MLP neurons of a small language model. Each row is named by its layer, matrix (gate and up: input weights; down: output weights) and neuron, and shows model dimensions 32-223. Each number is 500 + 40 x the weight over its row's rms, rounded and kept within 0 to 999. Numbers have three digits each. A neuron's up and down rows have the sign that makes its largest values positive.
After each neuron's rows, "fires on" lists the tokens most often at its 100 highest values on Wikipedia text that the model never trained on.

L4.gate359:425420511512455527453533599533507482495509514471488527446481492454559511542497443541511552501404468505542535452560422489503433495478510505491431407444526512545471536534477468479465502584501471473474456532563480450518514464555475481470460549554571552507474499432488480558565560444490467523489439513522418454526513493497526526428449522495538569526530472468534560462486470511511442578528501522521480455466438462506491487477500506519488465493498513433407452493517427486447393444472522564494529534499568543477419483546507462549443483487529525543483515506536491514504583515528510495
L4.up359:487502481529508543489446476496486542491535506494513467416498438537516534446490442534555497502508454511486474501496520529487496504483500568525431474525499545556504560493517468516523528597493554550483497567663480514478534425519581504484524488506530506473496524458489581490469476467589446438448490468539511502505570496474459418545546541463568519526485484472504555500525460435554520489448469481553463520491535522443563520497527561468429518470481525508462499490473541509567542549476512531539535552438514490455435532506485551486487510434518476496497491445428526443481569564495545513
L4.down359:510498451469449575499518527437498521450504452555545450500460487480482448444486500521522533548494496577460533454474523480454464490495457548527484536480477529501543510492462539458515488478513454520474488454510539444515551434487438476490554554526472492502489487458529438498538519506471469473532528389448526518498513471522539533506436551559480434542553442528558490437468452467529516458502472474505520429456459590505517527494329482495530512495514523550435415522424550527402522473501514510497475515510547586566542443531501505503477492386513534528425449545575537526505489492520471527
fires on: "air", "z", "lan", "tin", "an"

L4.gate336:496524422491504534486474611533494442583492397446496579542439508530469470495470539533494479597593487490532505473487552482513485523536549487448452548556474544485523490491460495467509422511565482525474497460499515510452459509465535492514525511458559500480525479530462523527586502392517507535502548510515533530541538531429535499460506436506516496478538494500482518462515530542474440530571507446494556473464492468501534567550513498507512483522543506488512446478454514467542502452535477467497531506515449534502511500493495526495408461447451537437511558505485578577564520482434576567
L4.up336:519484439461491528527540499477508481551436427497506551474475510529496487487466486540455521518592482546547492452516438508517496503599530453494474498453514502483505487463516550436521427508555502481490505438498456482471435551462521564567538542473583466523469495537491497570541463487496485539476476465499565430561528490482464473518505428537515550553532452498412510524507521508488423527474474519472508497518526534581561561599526587511453569434517511515463431478503531494552483521556561463469565495489474518558485527480455500481433525489443493507510566571475521480572498510496563478
L4.down336:501456531512458606523437502461557508527520523485510492507453558512481532472533536582456466496504518505489487450500538502470544487541463467511473529468511455542518473591534455460488506476518503546535464448481485452543462510514538491492511437514544467489505506434488502471527524476503495521436484456477516448539437517499462511501513562559400496463494425511482524539511518535516498467458459489461498506467490485538582563466268491508461495496500453523451503469530520526491505525438569470538572569492567512528555505515452474466485525467626498533492512465535525548440473500518480450
fires on: "di", " Her", " as", "ib", " where", " App"

L7.gate36:558544522534499475512460581597516478527469469463562535508488504456507519520547443454476484526498519424452596554443432505546488576466493506455508481562560483545544480479489489563552549523546532448483475578518444531534458455503477544524455471474513491493548438470499482540588580493494473452519492469546429493503528482440469426483466539534493553486486592483510499448455528583502560475507497502507560496443521517554477567457525509474516527554498477519489478495515492529462432519511479529531467516515484533507461489449532621509501474552470558489498522527438476532511493541475479517
L7.up36:538508551500509541476425520483513528505503531588560466510576548456560454523500443473476468425542516470534521485523505478528490479445440466589492466517488554526477490476490482472506494470452471500553477457430520399529498441532444533542471463470530472501475453478529490425523469450510514527505480447556409516484498415461543542438465469457446493473513507470497495458508519525509518446552470510551525487532477459565460604514501510422572494462462529488470545493539475546409474509519442483481535542517557487512483508527522493462500515544530562516557431555447522518461565479547474494
L7.down36:521506441563535501451487442565524502498487469568480493478586566567500517509435442564466532473476511481502513456522583495445448474497515430555507552543470500507490482447573550492522488500549574484432577489485508512493502484560423545505444478532556433470461565515538539499479509449502501543493476516485493483504507517472576476413528418481483502507476543512511501547472497531541480518468462513483433480426435433551447522502381493510493496483577473552557524455517470595467537501429487470468541602519558456484515495514536498525545469482478516526524407475489523469497492446485542486
fires on: " and", ",", " or"

L6.gate590:532433461529519469472527497548548522458475522464465556503470483530393482482505475419527460534555553511554539522504519489478633545512541447506497567517491561483580515450506522512558409324493471543487516465457526470548549467492456504476503502467586534464535487499447521476529428515561485502450477488456438520519513536445472537478538573472486581438434530537456477474497467464540507489495507505449505578471493504525470518554502454542505523513513536474520525561515486528519470523478571521496482493482466471481510492475501527502510571463546439533540509482518517581449517471480431531
L6.up590:458473453525477513518430482520509489542502451477446527541603487494460411440485562470482449471490542488498484504523473466501585484473455485544457547432510523504545520431517527522442426480547383560499460510436529474498492547499465532567475482539574548465578477481491483530485450483494530459471562559490570507529506486418529490467524481534434510455493490541463491472517605540468555540537474461528478557549514501498409426475511440487488548541479556528506524539540507510472566473495504506536485518449486508452545524469518501540496585528531463570539482559469498505528549517501409523
L6.down590:457437451543477427549428489505457495515496471575498454518433531479517453509555530446463492524463494448544479570521503442484461494434496453503547515518554486611434495534444467483491526537504513444453439472507499520494464530486501485496493452552449450484534631485570512513458556503465505604537496493396509567431492485567510525467542471536473544467520456469471479509516532498550515551498556520525496565478552494512529523509386573485494484537636488549439524518460533514539518513539502480467494484493531503422512485454471574511512439546485523449501543538483529442546495505511514575
fires on: "\"", "st", " (", "t", "emb", "est"

L4.gate143:503440474487463553508498510520515463499453505506563451457452538501480504475554434477510533536501466464448522483512478609453505555556483562497499432427459502572510510477491526533481531499512482505516519488563496487418496510528423493434443477505523531473511508554534554477508548478458424466463454441444491496512546522453507467476492516490497508508523537482605447440447423453407537547559497547482511449399502482526471533502504554422483465506467481471474463484513546542482523462559548525493558456461508478515515463516468445549496450533586566471442481553518488588467538473464505537
L4.up143:512510522555459533516522507539507530485487478503523473526551523552532560451473523453466548481484498561472470461505544580501544521523501495551457493457461433510486556484470551513482536513510495553509565490500552482456461540568460482477510489550508569447516491540481498494507487556398444445466457439460571419444551447544494495485540473495542531541492475469567435460503420474438482468503488581416501424462506566501532542507489571458450504546486500518484491451512556481526502493517541470527557540467529480569491504535473480501445485541595510503423459530510486502454492519467441507
L4.down143:528459505482558516561508468424540467483546493494514513511521486486549520468464485492449482520455514528513493452499576507508592414516503433577471472528517495437504507526457562476480514553490501424493527497469475528477509526529472489542545509499480540460497540469455436514548487558518556527538477476501535431451431487533464533497542460469512524499548513501506480566558523519541416509534530519528479536542523534512494552442344539459430485458510479512464498510530438471529511508453514501515485556559483531519517517513535545488449449461472494445461525499546517484447479529506416431
fires on: "ot", "ra", "an", "lan", "re", "on"

L4.gate8:484441461540539522483457483517467404457467500455542422538533498516518504467483476434513472566524534512546492477423524551501528531553482505524439524443471467498516499578458429479462493463507487554518539482497492453531529531520462422440515504465555542476491460502518544464581462489477474519467460439498513413509550511493430490382531557514530549495531506553534472536540537452575466538479608464452467497462509472454527476473500469540509477493550546530495520530456529492503515510447574531513483520484496504542447550564491557532599567466555441475526544573520480525397475525484519466
L4.up8:493539487431557469477535505533515459557524319444499554507457536540542456444448453479470480496447455505529505473446534482481500503532493505474514524471424517509399517541460424504492451469556432506555531562455544537481486499516463468537447488498467495471511442518516493415505547458469446572549489503525461503557519532491432444520562518457465418536539585472532495470560530507484494506481514569516535422500474475520571586524488501455536533591491496404496468573505446525464533493563487473489508455483454490464490518436466500464500474547566496390483450528506396556527517543497527421
L4.down8:512452522454435515539464454467515555484519477585525497530557483529514456563503544508523467499517518454504590549484487471505502424453475477488545501569458499428583414571411453556539491561430529522515554538501474456466455499505426453561502505510468509506598422461509497485496525468535504556516457467472552566529521508471545513475419461485470481440503486470453538507500572474488441504529586564385556513526616411514474525463413483582446514494498562554481508525528459544535533482422503493494485572567488516470451560516487536522500534585508476559547468529496514508523492511536441506
fires on: ",", "ctor", "est", "st", " at", "=="

L4.gate305:449512487461531561487458563473609448507520535512582476536442560496434545519503403532521550498580532485469554489439493546488483474465534495493528460481500501462485499515529450492422459529508480510459449492452502433583463520449492535479511522452531548450482506548464585531497552421475510539532523494543482529573485540506452597451507576560554520555482502476468478500502475461479500545453512444447541565430496518517433480478502480572473510505528514607451482480477512497466475443491498477482458428522505503542517487437515535522530477460556439447414523509536546514496539509468502612
L4.up305:484548480527446485453505505452542530493439440554527497550512509488492481516445578443525484534506478488490582561507566524468523482515585500519477528494492478411465537489521497407427512557503559465500528547526478501534449480501518476523531532419485457468523565506471487488432498505443491505457545541426526491491617512537453511467450492497536510559506571474456443480500524544542525488560515522500466572518579485469455562470505461526479494523513456533464491563496573590545509556494450507438465463471535465562456515474577517545502502483497549439500449409497508458496424534559490504
L4.down305:488458434450524539491539529469501513462502483464488444481503493525512502590502545474506498488438513546487463492467530518511557510515473486468499439519590563516492488461604443559470518431516502536423513462509526539530522455534545457441444561523538487554515532447529497534477533515416487435484477468515557451473547537486544536502465458509488421515557552467481539470515449460460475481539480516524474514457552484523474500531502566481454493435542531489471546490496439485437531483526553569443408528403522512529510484475475539522516477490452478544556596566598556597565546520458487487
fires on: " of", "ur", "en", "ru", "ttle", "ver"

L6.gate560:554421498501453524487475561513489466458525478471447459499460508568501595496556554521481507427510496561522449502422474466536549453467470522446506527610508462502533572508571499469467425461568463546515519585508502479412533436482424524479549522537450481484504487523575523493533496560542454514455443494455569577522494516513456541462503478538500456521577556506532539477479473503505510453536474485456516434445495467566486547537484455446433507497530502467470513498536476558484495483566528460517550498513526511550497474527542477502542482537531563508499521557537544492400510430414542509
L6.up560:494507461493521470523511474542510462556512504566501476569441500556544479511452456504530541480534497482427566486556533489524518488536470546475555525466507564593502480465500400482482521486481576506507506523513467546453399475580445532507479552532460517511580495533523533507518479553584418482441476505445561476495568513494412509542510488496472440468538503535520476487569473524451528461490453472498466502524485449534590538524491548458484520499477498461498461429513484598418543520497483535548586481474463509493469469461558441523548452431545488526499474558496504504558481518467505502
L6.down560:559485580482397495484507483517571551475541448455560586420554539509530461438451466500510566488550473514489475501433542527465513497527500538540566511452445538486537486481546529478512511522465531479490560561452494490471526557455564541492518479514534544417498464482448449510471480508527500482484522507445485519474513507531481573512560527459537438473445596497500486467563516472534545496534494538558481518476496535513524475410451485522552484482432602440517445413529524488491424498549499435451606512517503454448500437437530467470481475534531503610497501496538482475544531457476535483
fires on: " and", " |", "ical", ","

L6.gate579:489533498484432476549519506594429525528506374505531496592491462534494525454469466489564471499480470511512456493510477469456511515425562511431497508551422475580532535540360525571423478457500444479573464549458560521532532556537497420521456518495477536520516517534490411513480459481549522507437522527466486482496507551468504582441543492531502491480538530520506454489474490434510452481471522476442473520395488519447521443494509489511525459468592503479525485556550539537480466477454515519576561513491501505503423407479520543497503482558518495515539529475507512472507518514521574491
L6.up579:478515505489426508540473544533476482455539499561467525545538488496499506494431480471435495558511561505471546538525448481529536465494491497504519460565401529519421566553518492508446477547458516504531488521514567505468438473505528477508491502497477535408498425534473443422470498484499473491460459499521496457511562445440559486505605506501486524466527503444477495524505496433533545514515469510433490445427472506484528494522486520446488488493580508522455461492533571559554554462539462438533478430546463508497542515485577562553458442457450512560491518531473525472410533592530546596
L6.down579:453533524504461504531561454557454552542479447480450475547448480485552555527461532467434405445507496561481551517489477503470534546472521522521534491453440452526458478525501533533451501519519569483559450475485491450508529481483408436490531570497527461523460485460506464527498503539463568484513519571542526456453467484564494469466599464477466516530484487477488470495507523499492476464417534482509572522530465560513508510465430499561521510480540497469538472492472488531531490506519483490479515411517491443528486509507529505422550493564521447542553457468559519527466524591465412476
fires on: "ist", "ian", "ar", "ator", "ctor", "ain"

L7.gate712:458487496491575493481499546547500506586401456527492499546514495526515443493425519488482560473547501508470473501512549506436469436487437471472499452476509508536475506493477502503445452444555424446508443546541498512537511537482537457467445457441520532476528515488460558506465433525576482537455417481542504467515502513440464579475420547536500548560465477513479534463480517464591503523507454477516562488513467475514431512550507460529549497539550476453526465516511582523485513405497529492478488494518472480481480516482502498560482493539546480539507557470453547585487419513512570492
L7.up712:478491518552489556504523459452577484493511495580523512460523475470498511516479475479533502450491422482527432544530446534483512546587504481553500560476441479490605472523480582502478484496489429491541503454535479466439513405460441440521495556534493462516455501501519524531428529503428476502481480592502519561479489572501505428505505480491515541543450478527534483478470541503541483496544482446478411549468464527455520493505443522564505568455569555497541464495442499495485462484508451487558470485456453525510456451550588534476526491562548520527509529476511494522570522497468478456
L7.down712:485461501471441419497522487501559534466477564510508503509455498522519494483495573535523427554470554518470518497475517460479557499580498468504493471507524517567433455535536520483490487567488538517546529464514544494468529515481545474467537494520532460544479469520479538506517482539560520478553496504579544547514507574464463457504454595405531619430497437552432505536477520530503535543449458588516518492591484500533531444403464546511483515542531508494564530579601529528575509490527549499424512499485492521469518489460470500508511547494453538475539439503530478498494487513494459485
fires on: "vi", "ri", "vol", "con", "ed"

L7.gate513:581444493430492503531566533518556562592473513535577526531514519539483489546501508539481490464569506508490550536444532536436513514511513491451502544483473503474555558483444525492515480451476452513539497448519504432507523507481494547472475486446403541481502471433495523518512554460547461458506457578477469483516496530492479571515465480544515468516496524503471419482551522491546503470447504550543536483511562558475498512452515481539591477446570502437536478500520491450529498485506461524486501478590487563478460467502493557433480510416576470515464459511527458487482544507455512472
L7.up513:507516466494486493469545556538424519475470494484425488528468479595491497537483489495483426514553552409535553519505462565522546475525501413460449466410471446467488525458550500520549565545407457469440547477524484467496521461531467470434531522498509553450556525437553502515427570534488475484466493546455479530543521525561469443570534459553464548515505462561477485529509473485522540468488497464541485438508488516520460488487516469523495514530449496373440492478553480473481515377518485510494520564463522598450508516481540482540554518504546490475505449524471483521554536524512487588
L7.down513:559467625430460422403510557514544479511440520551471542476465521484479520460587460530541476495487454458460526502482527489485518462558532459492485463457457532496551453464527592491445502513498475552482572510610530500448515512545479485576518516434507530492535464514479585503506468475518453480432463485467535488508489497534521541530498469512488443485498556503475486469460527548473495490564494514507461494405507506517474478608466463500437568525544464585462488477489504520473515497589424503501444597467506485465506512465492487459522444501556557499449443435508480521545503490513514444
fires on: "ed", "ri", "c", " with", "ab", "s"

L6.gate595:475495499502502456480481566507414561565489488453548562539498534528517533472474485398471445527513487465516635445471491539581541478450453530518490479517489495493505499452459476536403561587538531509504537511518518538495497446451498437454483474597453502549541476552513510480598481510523399550564457469495560538468489509522468528570475519521515563525513564507445462510528459507590572488496471560575563435418544515428523503449494538482489486498507559533500511453490475465444505504542518507526523524505551538472503492531489532473479516484473480458505446471441542538454532497430494544
L6.up595:510508529510546507463534453452550483523520426462498464490509519474453509507508446461469486525536456476367523564467497499457514490527539507503454499542460471463450551545488551548508516463505491504462478454444587572450559498549497468601449501580548501463511443588490552595514443512470476488515511500559544552460458452394535573488512452528514525501476509513449522490494539530431562510527476460518405488477522522546460457522474526502489552424409469468459469478489466521438489533446505449491457518495505524559424508498458506544502541449495461448504538526507540559548449545541493453
L6.down595:463521570456457511491444458467460477478475505544452505512527523563447507533511472550475539506440515480473514506506524523519473454550549508477543505579513513440493473473459451544552511486500576519510474423476493514514509460561519502497485484514510565518496510488508475453528526528474414508474461420532467469480489532502503573436418430585508452612467567521509533477456504477485413395546460495505491453388501527502466483517513455512476503459441519459497473491504506532482446500398530488494512512452399457471562598529582478474473503482457457519487546391409503519567513448481579503
fires on: " and", ",", "min"

L7.gate285:503487455511430534515480512573491454550501444485593457526524505518479532534503486429463414498458487497506461543459464571520581482412517475470484419510464451482514510459512469564372467470486493508506499572494449525499497494507497534532504506487439552498433512562503438511556489475540518487555498489538473487513564524513457532454407513484496547517514542518485460490475558431506400590499605462531510503495504522578495479462507546543496507541474481522530478522462485463433393500475540501578533463511501479515420458453534602510449506503499507513544493472509521513429475532545464540
L7.up285:513489466477474514575503480535472493551491548528507430500486474437541498510435421584436511515483476466525530522510429515568484547529585404480524515477528566548503502509484504480518529490501512533486504547466466491484557511443449418510526449474503529536549426480465504444564520517618536468433520461490424421517504541496521570508425514553498569463495475462474493550494551480526528439556520445536468459438595459504469523446529517493525546520482469481508514457492480576567522475456496463517517484471598502503531460490520500510535525500563505487559570492454583512408501534528562527
L7.down285:490463543479496438503554449489490496510463479474505503484411438568536525557416479439482460508462455512480522567523518525446584518445528457499537519457441503552499557553530529478469559435526453441471477517435559510496523525459557479502486490373527534500479450546460486519508499588503508465482482505506474473469539478501538515479517472505512530544507564556470482525499491523439524482459527468521556534510508545557433525437483537519489488569554513501530527514555526523538440520512496556551428407491496484591516541524457468510522446509497510562506488505446515517491478478501445426
fires on: "ist", "ar", "end", "ct", "t", " leader"

L4.gate334:521440406481526435563492465486463503582528444526570542482497524530438531536458510536578557533551440494499536554531521544497559570471489590510546496436529560491577488515487514494522536497480442533572462475549589519512450593442517560499514516514532507510488503511452517511447519461493449492437488511477483553548486499470443535485549541427543556540467469500507454430556505499508424561502518377539513446489475444532523536475531543499515582492485459550530585551498552486520498495563459515573533497500483513471523484488421538566471542577491514449490484474481419540482486476512529470
L4.up334:569476440515524446487525468535570526470529469611519451507505548546470431488435502446572452435591538518569493474488519504555478494497463507510578526458514480544482532472485552477421568489469475504505547547506507512558501437461410436464533514530483523441499468476488519552551441514475501525577524426487473539566485473450554497503578493537558481490514548512586436549465506408463500541576519484446523497424508464548522492417481509510545479539501509471460477480546455624508471480492511500555418488465478521536506551524508475586558475533543498515486496495438521412493506534475540486
L4.down334:523491518513540443580475480507470438474493469488621553529485545527538470539477481481490534477593481490552484492494521492470457474482532419492506538493464464486508513529483489487475458520413525450464554514490551583506453512490521545470450506468504516427516475489545512491492548440474507510605492474490510465529547462581558466557528545448542458530509522458588494466456500519494546537477466460460520526447535492555473495537503542519455482466532507452437427572486467479507561521487410497495515467501530463436516509468513464517449489555530476556490425433442455533528493453577446490
fires on: "th", "n", "der", "il", "ult", "w"

L6.gate248:517477436475537494521500436495486569526487531477516454439499531464414505525523497559536485490616505494510468511459530477509423613482520550472532447500512553490521479483561434571469441509486523504519529516566496512519491481459445525426575480487441495498472497504576481487442542522480530535535457532417512443515518476504486469512448531508513529482489570470472488529455474479496513543462496475449511530486552547443457481520514523456558457572547495499500565506460484489453507517453395471482506435494459446508493446478488534469458535478532500446505555579477472446466455541440506479
L6.up248:522463480394534528519544522496493513535526564462457480490431573486588510562485435475520509521493457475531497450450442564550451545543520509462595529492514545499520453572497524507521563504531431500551458478489545424509492532454603505486474491468507530526494457465480481473499563536484531437510509473480543440522592532495444413548534497525489486513530485441503440492540501428514526504449458560479467495509413456541514396522519538555496413468506472459532514489488528531457498591474545570528456493491551540467429510483494524458532431493485437506542495515541492500529522487505498511
L6.down248:469503514444530495563483514493540481465541497540492527509516481512491501461499476485527502541507504500528488498484417493537514494501507520503521577475512529490511508574454469506454528521556485516431534541532513543544498482542482515531462463396495478612504517495480521509504577479509500470519499453516550492512432406553460442463455539576462477532458502491547506506534548523499567452555509607475542442523506456484557532485516508441481551464496480527546418492495507524484524535503441542512493471568494464456523521476505500532501520530489464530495478562473522451508572547493503457
fires on: "\n", "ed", "par", "a"

L4.gate447:566492405396450417525475491463542503463591457503471482479427497471499504530545473502603534563550501508496522512457565481477522516474524467457474547426495484482524460474477501527458500473512557476569443472486570456502470532523513504528565515465419488473507498589464629504514478510528514492492482405472509434425491531488560517463503492495489522496543532421540534454466487516528524477496525545492552557494516489467444470521482467402583429544514415533538491514571516514532487471546505471438576561435523505518468491473575515441492508468545412503507540482533468544470466510538502563
L4.up447:486519495534470533500431490475456502422514476468468447511431481534559482551430493474554570551558520464486505514535532473432510522471480405487523557481526488562525406440468499476454483570491554485517511458572552493467483489544516535527517513388486498503580525481468508459551486531488460567473498435534506453509498539513573485473510468502496511436530477470533445526506481456473532478473533554483551530444523499469493465514467482419536444498526512519509472495543512519494499479548465490488465480479518477542504427509572548443510449506519388539525533503511547570573467429539491558
L4.down447:541510501595444540489479504508513498464500555542503457483438539449524443512470523473468542484462446521477484452485391557512582580501499403500536570509521537499474511580515571534474578478497421486502497453567544525503452464459477499538477526490481423542530523509457559463538467554500481464524516522495517539485430554564489443441514444609477498503583378461559459532471447494480465427448531478493484550466513514521514511515276505487474464556486487453510517507487498462474465510518535498536558491494485441510514534524446455571501530523456421541518524561501599493534487527478463476
fires on: " found", "d", "ation", "′", " open"

L6.gate550:530527403439484498489495522443516477496416470527516517507469516474525501463518511529517457504531512489568526577517519564463496566440444482474459522533484517434470523522543570521522497516517561458497460529499551499494500564497450571437525540498483447479483445535534598542568597501479477438503466469558515492553573420526560469508433542531558510482533523454507495494478566406543508568521506471511544475504521543438513489509551503552510494522447525482419465558526536544587479490450543522481493439539496449539486550481542520490495499451489475500530444493467464491468496503477535572
L6.up550:498488437504537493449534484425495506479495425481530427442440462483522614443464526493485449462519577527590482578483471523499563520484472444504505521463486508482425547530532456444489541523503468551486488561541526527501514507452455458503508557530497541452476484470471507521504541497485542543463516500421479537547508519478526447525480580430472472542561506495485526474433577474542486491489435523508502497522405571468492507473511467458548502511512445530442518523589502506447518503521544506508465471520566485485441532468497523582523444471477547433468500490526485445457498446507558512
L6.down550:435513472521492484545461536509482512479569503561582391426558558558463596427446483469487502488478470508580497450438483524472489472543469474512524531473529494515497547525500486497500537493608402495468503549575554540514518554528582501532460435511548470472500496471470455486438507498465515531499469481477507573468469497581479518501550543403437498460551520554411564470473550520547458502536497514462500528502511481500485511489390478443535485447550487447498515517499492531435531483516536557494547465419461500549474567472538509567424545431497478478496473579502496504527472499543521508
fires on: "op", " of", "ap", " an", "one", "ver"

L7.gate113:524538555473553562479468595446546583524517419467531559522524491495549536508507503478535547483526478505487555457497515544480579523535447537430439535548462460536560541514503500544506369496554467518581506481578532459557476509501502530497453477599486442463556484535475490498468486450515498523511408481505488541525609466515504520495462497529490545521478491483474499462522493515548519514520475515449464504522490467442492495480487459520449492466522487536529546510530556527481487558567432552446517488526569468440405459444502441478503506482501538562506452546581415552456545482528549442
L7.up113:552494428493414512473556465457524496432506540470551519455388475470499492462454487556502457523531496455609554542503440536462514578491524564497464522531525517556507494498516451453526441564519447511496505469545449542484506492500485483461475517481482468389529480527536494558458491480465442502509420491377520457526513585460469526481527546496508514552509496521442470504547439439479480480446477526512550411536519486561528517483446419515475523477487522545503493484465459498520565523450448539437528512497461465531481484506481527545470530489459542495559462528478408492486420467513508491
L7.down113:533511519511502589462485495433530437541453542471548464472443510530521464459517503441519493454527503542466522465507521548528437594477502507510424524473440504548500517495503546473488603560478423488541519487450532502471530522544465504567513510505475558437502505422557499540444462501490513506552446557470487579498530522501442526498495511524453521495506489475512465498506562569518489485448487484476544498489471502427442514548429362490578546464522513481464535540483510502475495569529509549484501534424453547548511474472503525476537445560511522555571474445502561555514468438465526386
fires on: " (", "c", "s", " ", "in", "ic"

L4.gate158:502430516480502497484559498488488420486448528501530491519482477515545495477490515557465494457557538475504527458526492550470477517438430486511510505462574529466592466480487533497473462481506526567425458496448490449481569523510554519499465548465534583520489493517429447440514505484581493519514530393537456495467450491500566472525503437580548492579575481496473488500500462506459541584465447552493544522480444445538498558555525479469470476440513458505548549509482486512469506473487564533399512509531500497454562565497510578441484481594508493529521425480448460515571551465433496517
L4.up158:608464530493514492521429479469524496569517605527482437504541478434506517473520451524488539460549523463459477522500595523442439502536499453486480494464463521471482443442547496491475492541540533592490560503476479479456459513490481523476523483513512469457460464555460555485554470441465417487379505448436453521448426508484544533494545484523451576540492514496453471460528472411535492484484481544484434552505568504483511534559492435439491449444499487490504455555496460513504475444537506470504438557474432517528507504471555513469413550497568495505490556446510542498508432571483488516
L4.down158:482553504509484488554474513565451507524569441500586495513505511545600454479534562460490542508449474529514463473519528447473482470545513517507483504470497466491463544478467582527477441450495480515509492535553480527518518529474491501538472477425470490522504471479555471410560498505502503526555439504432497473540515436527465554409510406471458522547546533511510440460622445513509521497470522490575521530575558511464490527489485457532478401477450514543475432461469520487513550497498442488566466562498490543448447493442507434475461505516520545509460470536468394464505569459490499490
fires on: " most", "st", "al", " on", " very", "ant"

L4.gate812:518463480529596501524465501501452514519537528473512542552495485468502493499482560470558495500496424451473495419543458630471430583515514482468460514489472500480570480547534514532481554442540442514449550509513502474430470472568496507538506473487492472553442496474441475470532431511492450517446512502563473560543601525494497497516581457502574523485501519488441483437508547508549514478507475502469482500500530414503488496476458489536518506457507478567499565565512511471559491504580493467522563511469459470434535472410469446495418521460532569561550482544543497477477498437539450526
L4.up812:482482437517513494502441488477443513488465466491452447481492451538464519374477468480483427508522510519525457474443478539524488511525571533464487525518488542442485483504489515490531478499515452522443515497508543481556536480530458478542444481493479518451554561507511447490465480447536560579508526424440435482566512528486516504551572551515516530439510488534540542526531483558447553477489457478569521501438519488461496465498499407526471409467446498467496582508485447562506488540547470486492504502418427440518551536489437487502476513495462491497562514467490512446531484450529575494
L4.down812:518518561495526466493559508483462520457559549467508551567464570481481505499447523510515501402509501459479529550523446463573562536508515548473523491517468476463465455515447556479475463512542566476580448569511481567502510503465458507407517525516493502509491555491479472480539508579523446504486518498409583579475518538549459484505454495545499435499537453456491398437495429537518469593514534558484555484494418593504510544492422476455497435497499515523509499458511463516516533487475503582546539569475462475542450533519438465525487495540419493534502465514452476537532536511476497493
fires on: "ic", "\n", "s", "os", "or"

L4.gate110:484553498532456507485458564547442535503483524471539565479509493527490470466529470520527585554501454542495590442496453482524515540539545542507487483475492506526545498566508551553445520457480472509538431576494468514481484566443507491524505487509541451555545521492516528493459514464509558486533515452507558570509488510470489536501522455496397564486558463441495406554494534511460527467484503510547494523475457443522465553525472499595488545529546430548569567535542474555466515530466468488500526398452435458500433513599439512515499557437515488531580463490447467497482507486513494511
L4.up110:576476516531471540460541477516539520468489535440538533514491619518520493553516530489463572608489560496487472476391500445440444484437515469503515486517577498515562500494530518537488490489550488448589496531376471500544477506511492439458536423516486459527463523514552427488494513428472482487485467586479523558525471498483553558497533481512471574515485515471545447530439446467503477488525511529454489504474535515527536560441531576528530531445504446432525551543522454468569519555508562524496455489537562474476548478559476478455487486437563466527491531527541499432501466572566464473
L4.down110:470524542503543495481458535528528460509544463457461477465494552538468542517420435518560518476499459519473469504521498506529543464489533505498458525514487421502462509482482539480528509564444537439484525449501560552519516494530526494538484469498459519457493468510549456482498482527505554560500508443493574514535531509526494484507520515483493456557607559529561446479543475500572485501513458484492605559481407486492483492533515542501425478557436460506478465520487476513501439553614520532489562433474483446466480540498505522499465557461432502461583472485443442487491499503534513502
fires on: "th", " two", "in", "vi", "der", "c"

L6.gate733:557466505549448556492451553506450455496422575474515509480455565536529497552528488452422503473484518475505571470482550471500507489517471500457501521576546461469532455435567584549516537532520556468502475543522521500536516507481513526543450472414475517527506455530550520515582426449511409479476451468458509490485431518495438603529512400564514526496484551544509465448442470447480559518489453545479492457507517494544528480503478461465524566535459504521473551503507511507488523540577509497543572534480413514450552426521500470448530543593611497522525488486518522424460544519418516491
L6.up733:633459474462445508487502506437472470504497545486559511528491539513481508549564451484512496551549546435473484480511458524521458543506576526473475514491413507460512561500585504519436489550446579479482488506493528544524539560541555522502492465470480521472501495574513540484553474486532534466497440424527526599494508522456497525487480471492478451557588458498512426406456514520475521524530502521450504470490488518499498502491488553436457559456560463533419500542535486539468464613575461532489506547467508527531459486485482459457479544456548520466543470486478499503508530520457506503
L6.down733:552527462507518534524485418539509573498495529415481453481441581509474474550512531521520552483461525519505516506532596420453502446535502490534520572561531515489536449540535554532538515500559481534489477496502437537530590520518538520509518507487524547527499537528492484531485471512535478527483468456496471474410489506521536505465486448509551522421476471522504488540436557409473513452477455483563433458492479532469571490488497498456537454554500509482488486462467491602504524446514446502518496526518454523435505515432505486457476436541551530498468481483480566534498486510453462488
fires on: " and", "-", ",", "per", "ly", " multi"